Part of a small language model's weights: 2 heads of 64.
MLP neurons of a small language model. Each row is named by its layer, matrix (gate and up: input weights) and neuron, and shows model dimensions 48-111. Each number is 200 + 30 x the weight over its row's rms, rounded and kept within 0 to 999. A neuron's up and down rows have the sign that makes its largest values positive.
After each neuron's rows, "fires on" lists the tokens most often at its 100 highest values on Wikipedia text that the model never trained on.

L3.gate256,168,195,222,170,120,197,195,238,177,186,213,196,171,184,204,239,186,245,216,187,229,198,194,197,180,192,193,198,207,197,215,267,227,221,180,225,279,230,235,228,189,258,235,211,205,200,219,229,180,179,170,248,213,200,190,169,204,170,203,181,144,186,125,170
L3.up256,232,204,185,133,266,192,208,167,189,172,190,163,177,232,190,153,188,242,163,195,173,126,240,187,183,196,253,178,212,225,185,197,125,241,182,266,190,176,238,188,119,267,194,199,115,158,146,164,215,208,240,204,224,198,202,214,231,178,233,196,205,235,149,177
fires on: "at", "and", "t", "or", " population", " score"

L6.gate418,222,154,223,245,199,239,191,166,144,221,216,173,191,171,258,173,208,203,243,245,193,208,222,197,185,222,174,214,227,227,193,166,194,191,190,198,217,155,176,153,215,190,230,221,175,213,166,230,165,158,186,193,244,240,148,175,183,241,228,160,188,227,190,181
L6.up418,232,205,225,171,175,171,233,213,220,209,242,172,168,203,159,210,202,222,183,199,212,162,209,202,179,195,173,254,212,180,220,150,202,193,221,212,212,167,261,197,237,183,170,241,277,258,221,186,168,182,206,210,191,202,239,205,259,234,223,187,150,192,152,239
fires on: " and", "–", " or", " to", "/"

L4.gate409,176,217,235,208,196,200,165,202,223,255,170,212,153,251,194,178,231,150,151,207,197,261,191,186,193,207,143,222,169,167,212,191,204,225,212,190,212,192,172,122,275,227,228,254,238,188,233,220,204,155,185,161,206,189,159,223,181,225,244,196,198,169,181,197
L4.up409,202,176,268,172,197,217,195,160,186,149,197,247,210,201,231,176,196,157,261,203,202,215,221,173,236,192,164,225,157,237,193,175,185,242,191,237,185,185,232,183,202,233,127,246,188,203,195,240,213,236,161,157,227,250,256,213,192,220,147,247,245,195,211,197
fires on: "\n", "\n ", "."

L3.gate17,167,148,174,203,156,170,217,190,228,181,234,223,197,173,234,207,223,230,220,222,242,170,196,155,177,195,187,212,231,191,217,209,204,213,183,215,243,209,198,163,225,152,147,232,168,223,202,167,196,200,224,235,226,148,176,235,152,188,256,193,221,251,208,153
L3.up17,179,182,153,187,173,128,171,189,147,177,208,278,194,214,176,216,190,177,189,221,189,195,261,216,174,169,263,145,188,186,193,152,186,250,187,219,244,199,242,240,217,167,176,182,189,202,229,190,224,196,230,238,211,212,224,221,163,192,223,240,177,191,227,190
fires on: " at", " on", " nominated", " Festival", " reached", " Hot"

L3.gate121,235,153,238,267,200,194,130,174,200,218,210,242,261,248,189,222,250,145,210,189,207,221,207,229,150,181,173,207,174,194,166,186,204,253,178,226,177,182,216,172,200,182,200,156,183,220,198,244,172,191,233,199,226,223,226,193,151,248,197,207,226,244,208,193
L3.up121,200,159,225,183,191,288,208,195,183,243,185,229,243,163,217,200,201,206,183,163,148,161,170,249,172,196,180,150,225,237,227,165,209,216,171,215,225,202,179,222,193,179,217,219,193,218,210,172,202,161,222,170,215,256,184,186,201,173,260,179,200,213,220,245
fires on: "L", "T", "O", "P", "R", "K"

L4.gate14,220,174,201,262,202,230,214,198,193,194,202,208,276,157,208,214,217,95,177,167,165,227,267,225,176,191,173,215,153,206,154,192,229,191,214,164,230,253,204,230,229,219,239,192,164,155,170,221,215,214,178,175,207,237,169,210,152,160,220,205,172,201,201,160
L4.up14,226,156,165,203,211,208,173,209,196,222,197,229,230,194,179,212,215,201,203,197,223,183,192,208,162,179,203,221,201,240,125,180,260,180,182,220,175,187,172,156,259,161,255,213,214,231,174,208,193,255,190,239,262,157,259,219,243,185,172,208,176,184,251,223
fires on: " a", " footballer", "^"

L4.gate372,177,201,214,232,272,215,171,269,212,183,241,257,210,182,222,175,192,223,240,183,266,251,165,149,201,219,219,248,176,228,231,184,209,235,133,262,209,189,171,248,182,217,181,190,187,195,210,230,171,180,188,232,295,220,195,176,181,184,204,227,223,227,184,203
L4.up372,191,211,225,246,221,265,242,175,193,229,178,211,161,168,165,233,238,219,208,183,186,135,176,193,181,184,244,229,171,182,256,262,215,188,165,170,211,216,191,194,185,230,195,201,259,228,179,166,194,217,199,166,169,222,197,204,229,161,190,199,194,130,207,139
fires on: ":", "=", " code"

L3.gate299,142,151,203,221,245,166,230,206,182,168,244,224,199,197,212,199,167,213,224,233,222,171,202,244,160,174,226,182,202,194,209,187,234,287,195,235,180,233,181,226,187,202,235,190,160,193,192,191,237,190,209,221,216,176,229,246,170,207,205,138,265,212,205,176
L3.up299,192,224,218,252,270,193,192,204,293,257,153,188,142,204,163,149,108,186,163,192,200,199,200,246,198,230,164,249,227,186,213,208,235,208,201,174,186,157,184,160,212,154,176,236,182,173,256,186,200,191,196,208,210,208,208,212,208,234,213,189,154,187,205,213
fires on: " is", " under", " above", " where", " between", "la"

L6.gate275,180,186,219,212,197,207,230,145,200,219,228,199,222,200,213,241,164,200,207,231,191,136,182,182,179,209,167,220,206,224,211,182,187,159,187,180,190,171,242,135,201,201,228,187,214,231,216,222,175,224,140,226,236,222,151,235,209,208,236,226,177,233,199,187
L6.up275,193,220,210,204,175,206,195,222,180,212,167,246,200,214,235,220,213,268,200,199,149,218,233,208,210,254,182,161,233,165,169,167,178,178,263,209,200,224,168,224,210,225,199,217,160,257,183,185,188,166,138,214,229,220,231,202,204,183,223,243,229,229,199,277
fires on: " and", "-", "gi"

L4.gate147,172,159,237,198,239,150,174,191,171,217,182,231,212,239,155,245,184,216,168,257,215,195,257,156,150,233,218,215,239,210,179,133,150,196,245,154,204,198,202,192,189,216,262,211,189,183,210,156,186,193,242,167,176,201,176,185,218,204,219,182,171,181,144,193
L4.up147,254,180,217,132,178,197,213,234,222,171,144,248,199,181,216,194,160,126,182,223,250,179,205,198,166,226,222,201,173,160,211,192,178,214,206,186,167,237,141,186,216,213,229,195,153,178,224,179,213,207,219,171,183,241,194,238,229,265,210,178,181,220,149,239
fires on: ",", "s", " Rangers", " Police"

L4.gate356,194,189,201,266,228,183,183,224,220,202,228,245,209,145,223,171,233,214,199,189,218,201,154,152,182,247,201,218,162,201,217,174,190,207,187,173,233,215,216,189,176,250,220,237,229,228,194,169,84,209,195,250,192,215,170,213,203,231,174,141,205,212,173,150
L4.up356,191,213,153,177,220,212,241,195,222,187,170,180,263,201,174,209,197,222,190,248,213,224,195,207,155,217,208,241,207,204,240,169,165,157,236,200,228,226,222,200,168,220,227,199,182,212,208,165,194,225,191,221,242,232,174,212,213,242,135,244,174,224,190,244
fires on: ":", "′", "°", " social", " cultural", " political"

L4.gate52,186,167,232,229,230,200,166,209,171,213,203,241,142,238,177,209,215,178,170,180,201,224,181,214,184,243,153,212,160,211,162,110,169,239,165,218,248,173,207,180,217,178,233,244,209,188,224,207,180,179,238,182,222,221,213,198,222,217,234,258,194,247,230,178
L4.up52,197,201,209,254,175,219,231,217,189,147,251,202,201,214,256,168,242,193,211,192,175,237,162,227,262,216,206,219,205,206,238,166,180,206,143,211,216,147,190,262,124,231,179,221,237,196,255,197,189,228,217,185,236,190,220,235,130,225,176,184,171,206,242,166
fires on: " |", "\n", " (", "\n\n"

L3.gate308,179,224,197,215,233,185,224,197,198,140,184,243,227,250,217,189,167,168,146,196,273,201,221,208,230,191,183,195,180,173,212,171,228,214,213,182,221,186,174,215,218,200,213,206,227,230,218,158,170,221,185,233,171,211,178,217,195,225,154,137,190,277,213,217
L3.up308,204,161,212,260,160,158,188,253,162,172,177,196,182,221,183,223,225,229,235,167,221,193,208,236,199,199,225,259,259,240,215,153,206,187,161,217,220,164,226,189,235,230,227,176,245,225,243,232,169,223,186,202,217,174,197,177,181,216,205,196,188,171,212,150
fires on: " =", "ran"

L6.gate249,218,187,176,225,206,229,170,250,200,201,169,258,198,182,256,186,240,164,182,206,231,165,206,204,211,209,202,236,217,221,186,179,136,169,162,229,200,188,182,147,180,191,263,176,239,225,167,155,197,221,202,174,226,202,234,217,176,185,216,209,211,211,208,192
L6.up249,180,166,219,211,237,218,232,220,186,222,249,238,186,248,164,188,166,207,244,180,237,222,160,192,171,259,256,147,186,154,199,195,171,221,193,141,208,230,206,170,176,190,202,190,172,233,224,197,170,217,213,213,242,231,159,183,172,201,176,181,150,163,228,204
fires on: ":", "=", " was", " an", " appointed"

L3.gate44,202,245,182,205,173,199,201,191,226,189,199,234,178,246,186,176,153,186,149,196,161,182,237,198,227,176,179,229,130,279,203,197,165,198,202,191,282,181,231,205,221,218,204,195,231,174,192,165,206,170,186,168,236,167,194,229,184,231,208,188,173,204,180,219
L3.up44,187,266,265,185,202,215,263,207,153,192,174,217,214,188,230,133,162,181,254,212,182,230,216,168,219,192,178,181,171,215,167,216,174,232,207,199,206,195,158,191,186,259,150,206,223,150,168,124,168,201,211,237,173,161,203,242,187,243,179,195,217,168,174,215
fires on: " |", "\n", "″", " m", " km"

L3.gate383,153,167,214,179,219,206,196,147,181,204,198,163,163,230,174,198,222,170,208,194,148,215,222,179,197,235,227,227,174,160,224,225,186,208,180,222,150,228,190,181,265,203,137,219,152,204,126,218,181,178,234,204,229,174,188,193,174,182,184,191,234,172,205,256
L3.up383,204,184,177,231,240,272,178,245,221,245,246,215,154,234,174,220,241,197,260,210,176,188,240,198,177,260,180,183,226,210,262,223,182,240,200,175,206,176,264,171,168,164,216,237,200,173,233,205,227,182,171,164,208,172,193,211,197,279,192,219,234,187,221,224
fires on: " be", " out", "nt", " stop", " only", "mo"

L6.gate150,171,161,195,261,168,226,157,212,229,203,217,266,189,169,183,170,208,167,173,192,191,232,226,199,190,235,184,217,192,232,174,207,155,246,206,162,266,201,186,174,184,186,214,148,173,206,191,230,188,173,260,223,201,208,107,168,194,207,196,226,188,246,212,201
L6.up150,252,152,171,158,239,187,223,172,155,165,180,223,222,147,174,165,227,208,220,191,261,197,204,241,200,197,232,200,224,182,210,229,226,240,155,195,229,176,225,264,230,186,204,204,234,206,190,181,210,233,215,217,234,232,199,214,189,174,208,167,231,224,191,251
fires on: ".", "z", "ton", "on", "ez"

L3.gate438,208,139,179,219,161,213,226,209,176,194,173,261,175,194,180,214,222,243,149,183,214,163,226,223,209,163,208,201,187,206,241,143,184,218,174,167,235,184,227,181,198,226,200,162,195,169,160,174,219,203,173,226,192,200,192,180,240,185,192,226,227,260,223,153
L3.up438,199,165,200,162,237,175,200,192,207,162,159,222,258,220,183,202,152,220,174,167,274,186,179,221,201,200,191,219,224,186,222,161,248,194,164,161,175,192,230,128,204,223,277,203,250,209,218,190,213,199,224,231,180,160,230,174,255,204,183,196,204,236,214,183
fires on: "s", "\"", "ing", "on", "y", " a"

L3.gate180,216,221,227,205,187,213,212,138,251,154,231,198,247,229,195,226,217,252,217,183,188,269,236,191,181,198,216,202,179,212,243,229,184,190,202,202,246,196,149,202,244,143,239,186,161,177,210,207,247,162,262,206,169,188,204,184,184,220,211,213,195,184,182,202
L3.up180,225,202,175,205,149,225,245,167,224,197,188,187,193,187,190,191,240,145,147,234,181,220,244,166,188,247,209,231,182,241,168,196,252,187,199,218,191,193,203,241,196,210,197,259,223,185,207,183,198,246,114,247,206,217,156,183,268,192,199,187,188,149,230,248
fires on: ")", "5", "6", "8", "%"

L3.gate305,207,145,246,196,194,234,154,249,168,228,169,200,190,235,185,205,174,205,170,204,248,220,258,253,158,246,218,196,195,159,165,192,293,181,175,195,191,189,168,184,248,205,209,168,196,191,202,205,224,137,254,187,208,225,219,221,184,246,193,178,185,204,226,235
L3.up305,211,218,223,193,202,198,176,248,166,263,224,205,164,171,252,214,213,245,160,218,221,143,210,243,219,230,174,223,202,226,190,101,229,142,168,215,246,199,177,209,170,150,184,206,189,219,199,171,217,167,173,200,193,222,254,157,202,228,167,221,173,173,171,187
fires on: "age", "ative", " Year", " Country", "Career", "l"

L6.gate232,223,191,213,217,200,225,202,215,278,225,209,194,180,180,229,183,225,155,215,251,180,203,194,204,210,263,188,247,195,254,211,194,188,224,183,205,265,182,200,211,205,214,232,242,218,179,184,221,195,210,190,192,164,212,266,198,255,217,195,158,185,234,205,182
L6.up232,208,168,213,195,175,167,220,173,206,198,184,156,228,201,229,212,197,200,183,170,170,186,165,189,220,181,203,230,294,211,203,174,182,187,250,166,201,195,200,185,179,213,173,227,145,176,235,196,192,230,163,172,197,225,194,163,222,223,195,200,241,184,159,198
fires on: " p", " ab", " am", " al", " trans", " su"

L3.gate9,191,177,225,216,224,221,229,236,224,225,214,289,196,177,222,215,152,192,221,193,237,242,168,176,213,178,247,181,240,199,195,167,195,203,258,222,251,188,173,213,211,177,202,229,213,159,179,163,211,171,239,209,215,201,199,241,224,189,181,221,182,207,196,212
L3.up9,168,205,197,229,227,200,219,208,228,236,188,168,187,210,256,229,208,155,188,205,247,205,149,187,190,202,186,261,203,173,220,202,147,225,256,177,186,205,198,132,244,143,164,204,243,195,197,229,164,160,179,186,206,208,211,217,158,187,121,192,236,163,187,204
fires on: " an", "oc", " gen", "ose", " a", " di"

L4.gate261,179,210,218,250,183,261,210,189,192,246,217,193,209,206,201,211,165,173,223,170,247,201,152,214,211,259,182,212,259,162,231,189,226,200,203,194,265,202,198,216,247,163,245,185,203,210,201,202,120,120,183,204,160,240,222,229,171,243,178,276,191,178,188,242
L4.up261,169,217,197,165,205,225,204,178,196,205,131,223,235,166,192,204,179,228,162,208,209,179,171,173,166,244,210,233,204,144,250,195,171,180,251,184,209,186,216,201,203,215,230,190,237,197,167,187,182,215,192,221,185,183,173,206,159,167,123,231,184,186,208,142
fires on: " Re", " re", " film", " Ent", " aff"

L4.gate66,177,219,189,172,175,222,140,107,223,156,181,231,201,223,105,199,210,194,205,190,190,227,264,206,176,191,134,157,146,215,179,217,190,209,230,161,240,222,250,207,224,224,199,200,222,248,169,206,216,189,176,205,221,155,190,227,229,198,185,196,203,205,217,166
L4.up66,222,183,221,208,163,184,227,149,211,209,188,281,160,211,215,172,225,145,171,132,258,189,190,133,215,142,179,249,215,159,179,244,197,228,178,196,203,219,213,208,179,221,215,194,184,249,213,159,191,215,211,225,273,266,159,212,189,223,230,177,247,200,173,257
fires on: "."

L3.gate229,183,175,215,209,251,199,241,230,262,194,228,173,202,137,235,192,197,194,162,165,239,232,208,201,229,135,222,223,173,242,242,192,224,228,193,238,232,195,198,201,177,198,251,182,204,154,181,152,190,195,190,226,212,200,184,171,166,197,235,178,200,169,155,200
L3.up229,129,220,150,212,201,215,218,189,251,161,190,236,240,141,202,198,210,175,221,219,238,215,177,254,259,196,201,193,229,258,213,192,188,195,233,173,196,218,229,203,173,229,167,164,232,211,258,251,217,239,174,186,191,209,231,220,166,187,191,190,242,212,250,205
fires on: " (", "\n", "\n ", "="

L3.gate282,219,232,183,154,185,216,178,200,196,143,150,158,196,208,240,229,179,220,162,187,184,223,182,214,213,229,206,138,142,175,237,299,262,189,209,238,230,210,211,233,237,227,211,245,188,179,208,195,227,207,202,169,202,182,142,211,228,196,219,186,187,213,211,210
L3.up282,237,205,142,219,253,157,214,177,195,196,220,178,177,181,208,218,266,179,194,203,228,152,222,165,184,253,231,178,182,155,141,159,230,222,232,144,198,229,190,242,210,195,200,219,193,243,216,218,205,174,233,204,193,214,219,212,258,172,176,135,206,274,202,200
fires on: ",", " 59", " 45", " 47"

L6.gate187,194,164,185,264,178,218,203,194,163,148,201,195,209,240,136,217,216,225,188,182,193,180,184,139,156,218,210,149,159,195,180,157,141,183,215,218,221,190,159,177,183,257,195,241,161,209,164,149,172,155,210,237,213,196,169,204,198,232,170,174,171,221,194,200
L6.up187,262,204,214,226,224,238,234,208,208,173,199,194,182,194,192,168,192,196,222,192,171,192,223,198,229,179,209,197,192,177,219,148,227,195,181,211,199,242,184,278,168,245,214,247,184,236,185,177,187,184,158,210,180,224,233,230,218,203,214,250,196,182,230,247
fires on: "\n\n", "-", " or", "ine", " and", "war"

L6.gate244,183,210,234,226,169,219,193,223,189,180,208,239,246,259,204,296,184,254,239,187,197,241,162,196,220,211,187,207,192,265,212,235,194,271,224,243,216,172,227,210,177,205,210,203,209,242,229,235,228,157,215,230,217,177,214,206,244,218,172,202,209,213,216,189
L6.up244,228,136,186,230,201,216,183,194,167,207,188,157,153,170,222,240,216,187,141,166,163,166,216,228,215,167,174,175,215,246,174,198,211,192,181,263,249,139,200,213,229,185,168,240,263,185,200,186,216,197,253,195,212,223,234,250,231,241,200,183,183,214,146,177
fires on: ".", "=", "s"

L6.gate4,174,194,232,223,236,203,151,201,206,195,169,243,158,247,201,194,150,186,222,204,214,239,195,178,256,225,214,217,198,218,226,190,260,197,237,194,214,174,231,188,214,271,213,274,190,183,207,208,152,209,236,183,223,192,181,234,211,268,195,171,242,238,239,200
L6.up4,226,162,183,192,193,216,246,252,213,137,202,194,187,216,204,205,147,188,209,195,243,252,222,232,213,200,220,184,196,175,179,176,207,238,205,198,251,183,218,151,195,236,211,190,230,207,225,188,240,178,216,197,213,213,194,161,260,263,233,221,218,225,162,241
fires on: "."

L3.gate228,190,161,161,177,159,239,195,140,217,228,165,188,160,206,244,195,226,170,183,179,254,196,186,173,211,185,195,182,208,219,238,236,220,153,182,220,218,175,231,229,200,175,234,202,217,234,160,249,200,142,224,196,194,249,209,208,224,243,209,216,264,214,205,203
L3.up228,206,135,190,229,174,250,167,154,180,213,185,259,171,167,236,264,196,235,127,226,190,152,206,216,229,222,209,197,205,173,199,185,210,197,231,153,158,234,169,212,185,252,188,172,248,218,215,262,173,192,205,171,185,161,138,199,175,206,156,195,212,234,270,169
fires on: " Network", "A", " Center", " Office", " career", " Group"

L3.gate245,201,192,217,193,191,201,149,154,213,164,201,211,167,191,170,191,172,253,170,259,208,145,264,206,222,238,218,235,212,197,210,202,174,236,248,247,242,229,244,172,211,230,190,196,185,202,208,170,222,160,191,211,190,176,174,212,198,205,243,198,195,276,230,199
L3.up245,160,203,174,230,185,224,223,203,165,164,142,227,186,187,221,162,159,192,206,233,219,247,206,135,239,173,198,273,207,175,175,186,136,201,241,195,165,201,194,159,206,231,179,162,177,198,205,235,112,201,189,206,229,178,220,170,206,169,152,174,153,170,169,185
fires on: "-", " a", " 12", " an", " the"

L3.gate323,224,183,205,170,152,201,215,192,182,234,185,178,228,181,187,245,153,231,163,178,230,134,263,138,197,215,170,230,144,177,170,198,243,203,222,186,256,164,186,179,190,176,233,236,156,171,190,166,161,169,201,198,237,245,166,206,167,224,181,117,244,217,198,171
L3.up323,231,212,195,196,157,151,151,155,133,205,223,189,189,168,257,232,216,212,227,228,199,213,137,182,213,178,222,145,170,187,285,149,235,198,175,203,213,206,234,254,162,178,204,203,169,265,226,155,228,166,215,184,138,227,211,191,162,210,181,131,234,171,203,188
fires on: ":", "°", "din", "hes", "ches"

L3.gate442,174,190,152,215,182,200,170,152,148,252,193,210,159,189,185,234,204,209,239,205,190,132,261,207,261,195,144,173,166,243,206,196,209,182,197,204,207,186,243,255,232,136,208,194,190,197,188,193,174,186,160,187,278,191,218,217,186,134,177,175,180,181,225,176
L3.up442,126,149,151,222,177,207,198,183,219,214,200,205,218,214,202,192,164,215,222,203,155,143,208,153,169,184,201,202,208,180,183,149,153,197,197,186,145,182,203,241,158,217,232,177,197,197,222,163,195,212,165,266,209,206,211,219,186,141,227,188,210,191,177,193
fires on: " this", " which", " that", " same", " ago"

L6.gate208,196,178,221,187,237,208,167,168,189,234,188,231,226,187,264,241,242,186,187,190,199,154,189,176,188,146,185,210,229,197,226,167,194,197,198,222,225,190,226,212,185,155,278,226,164,178,213,177,201,189,276,171,255,206,223,207,185,209,192,188,200,200,172,196
L6.up208,226,146,263,225,230,252,192,214,203,223,195,229,220,131,243,236,216,242,209,160,226,233,207,134,149,187,254,174,194,171,197,180,192,179,175,211,181,218,187,194,194,205,189,174,184,141,160,117,231,224,239,153,172,175,209,200,248,161,209,215,205,164,197,216
fires on: ",", ":", " is"

L4.gate16,143,162,175,227,158,181,129,212,237,162,211,197,172,203,168,220,177,240,194,210,203,224,195,195,222,234,227,269,226,217,206,163,223,240,153,210,193,210,162,208,176,227,265,182,188,178,247,240,205,120,192,223,181,216,179,199,193,236,248,186,226,221,182,194
L4.up16,175,246,204,221,217,211,192,208,135,164,139,258,194,172,202,219,221,264,178,163,204,257,148,183,231,239,198,229,234,203,217,135,224,168,180,187,192,216,217,223,198,208,177,273,171,205,243,279,228,186,184,167,187,210,214,210,184,159,171,205,170,249,188,202
fires on: " in", "ca", ")", "ll", " Pen", "ha"

L3.gate225,201,218,218,211,257,187,203,202,251,190,182,205,204,222,189,209,207,209,207,174,238,223,223,140,182,211,209,199,163,184,190,209,180,237,219,149,249,215,201,189,254,203,256,218,180,182,195,173,194,182,208,228,232,215,190,196,221,246,208,146,239,221,176,159
L3.up225,202,169,196,219,202,216,202,199,188,177,229,215,172,183,227,182,236,218,221,194,255,248,198,225,266,238,253,184,165,232,215,255,189,197,149,186,214,215,210,197,152,216,155,200,198,256,140,188,219,152,232,195,177,201,203,191,265,256,186,158,180,176,182,200
fires on: " (", ".", "%", "=", "6", "1"

L4.gate179,203,166,211,229,234,227,198,207,197,207,152,243,150,210,231,263,146,186,120,138,200,222,214,183,211,186,212,262,220,228,212,144,190,230,188,232,230,200,194,188,195,213,162,180,227,175,191,191,199,131,218,200,212,234,163,185,248,198,226,200,198,274,201,214
L4.up179,183,216,170,216,222,234,221,193,151,173,221,163,153,237,229,228,198,186,195,164,135,211,202,246,223,167,214,217,228,219,189,207,158,225,233,228,168,262,176,226,142,224,143,177,161,180,195,216,194,180,170,175,204,214,159,215,206,226,135,161,207,250,205,175
fires on: "\n\n", " m", "stic"

L3.gate127,171,194,242,184,214,198,216,202,184,240,175,199,231,223,154,206,207,196,159,144,230,209,128,201,160,177,227,245,209,178,231,229,243,198,204,260,191,227,205,156,174,225,250,148,223,214,207,231,198,178,201,251,221,212,174,163,223,191,204,226,190,195,198,220
L3.up127,177,168,236,212,259,149,156,204,246,233,226,193,190,171,209,191,172,210,243,189,177,212,228,248,151,237,172,227,216,170,215,218,206,176,211,198,164,176,151,193,206,187,273,192,193,204,192,163,167,224,217,217,185,222,218,209,167,276,205,204,191,231,214,192
fires on: " to", " st", " en", " f", " la", " in"

L4.gate88,216,168,171,156,181,213,183,198,185,182,172,199,226,236,152,255,213,183,119,171,250,201,219,210,186,213,176,190,229,221,185,227,233,212,194,224,232,207,213,167,205,167,259,180,189,212,163,156,203,188,249,212,226,228,202,191,160,219,213,192,221,196,243,170
L4.up88,226,202,203,251,218,185,169,172,205,202,206,212,180,203,166,207,207,217,210,217,160,193,208,198,230,130,185,225,192,232,181,258,219,169,172,172,196,237,207,218,139,240,221,200,214,227,140,147,176,196,236,254,240,173,254,189,178,203,203,229,196,200,249,192
fires on: " a", "(", "1", " with", " resulted", "0"

L3.gate41,186,175,187,190,162,222,178,179,180,191,172,214,177,183,169,167,193,200,229,175,176,209,254,139,170,195,255,214,211,187,174,157,223,142,198,205,236,204,248,203,207,174,250,197,215,220,199,215,147,249,211,224,229,158,221,164,176,190,215,235,144,205,179,188
L3.up41,272,221,254,214,212,233,218,186,227,216,197,238,217,173,197,198,176,249,211,187,263,211,224,189,189,206,217,246,186,243,216,146,185,189,197,159,176,218,202,215,206,177,267,161,223,200,231,145,198,187,239,235,242,191,188,202,234,219,223,191,185,203,177,171
fires on: " single", " one", " name", " player", " film", " album"

L4.gate114,185,193,244,206,240,203,204,205,232,176,153,222,212,173,175,209,186,274,175,143,235,202,212,183,213,202,197,257,217,218,198,198,129,201,164,214,189,171,178,206,162,191,292,207,227,171,238,170,211,186,192,212,157,252,190,170,183,188,229,230,205,211,108,177
L4.up114,247,173,254,186,230,247,248,202,197,164,193,238,218,187,245,209,246,201,260,181,235,208,230,221,167,250,169,208,256,227,265,157,151,202,156,191,237,201,204,174,155,206,249,172,191,225,225,183,211,184,174,206,208,251,169,199,164,210,186,185,198,201,155,228
fires on: "′", " most", " hold", "°", " other", ")"

L4.gate117,172,186,212,239,202,213,218,170,163,238,208,271,264,209,179,194,163,190,167,194,247,148,172,212,162,232,128,237,179,147,164,133,210,216,172,188,210,235,206,134,202,223,216,253,204,231,236,209,188,181,221,205,211,197,152,199,146,222,189,204,211,223,218,227
L4.up117,137,225,200,148,192,178,169,163,183,237,179,144,211,222,199,231,167,219,169,153,220,197,200,187,162,194,151,153,162,175,234,250,243,166,199,208,220,236,202,239,186,248,160,180,173,230,178,198,226,205,154,204,208,263,166,198,166,229,150,219,214,154,224,191
fires on: ".", ":", "d", "el"

L6.gate404,152,205,180,207,202,181,178,228,189,253,112,188,207,261,160,173,236,168,199,182,144,245,226,206,235,200,173,211,179,259,227,132,181,204,168,223,164,197,214,173,257,212,201,221,162,198,179,206,183,186,219,212,240,160,238,228,203,235,147,203,225,162,224,233
L6.up404,187,221,219,188,222,237,198,226,201,226,232,161,175,227,194,205,161,220,168,153,236,227,225,237,278,193,186,213,264,193,238,178,186,223,253,235,237,173,215,161,210,209,213,204,217,214,211,191,166,223,215,220,260,218,200,206,255,257,214,182,167,270,195,232
fires on: " the", "=", ".", "urs", "ass"

L6.gate27,199,163,230,248,181,218,210,160,193,192,168,270,199,195,204,190,151,184,213,171,213,185,190,196,215,185,153,192,199,242,187,152,200,188,182,185,201,225,221,175,228,259,200,186,221,173,193,174,170,209,200,229,244,235,211,225,231,188,194,224,196,197,140,124
L6.up27,240,240,187,138,131,178,187,181,200,186,210,239,216,212,201,191,146,282,238,177,178,183,228,235,230,214,188,207,230,174,196,224,190,200,228,207,225,216,241,178,177,224,227,180,214,212,192,244,206,202,155,171,207,223,172,174,191,203,173,177,110,232,219,210
fires on: "-", "\n", "c", "ba", "da", "gu"

L6.gate437,182,211,189,260,193,189,196,192,175,194,144,275,209,202,182,212,191,173,180,132,209,213,243,208,215,266,168,235,205,202,206,191,202,186,234,191,181,227,259,206,214,183,187,209,178,195,253,206,215,187,212,218,239,227,130,205,239,184,172,231,233,185,160,220
L6.up437,199,168,146,146,194,199,217,202,179,178,194,202,279,168,216,140,199,175,181,178,255,230,175,236,203,174,180,197,136,190,202,181,142,174,178,223,161,239,201,286,233,202,264,172,162,202,171,187,220,236,215,197,201,190,181,204,223,223,214,232,212,181,224,202
fires on: ".", " of", "00"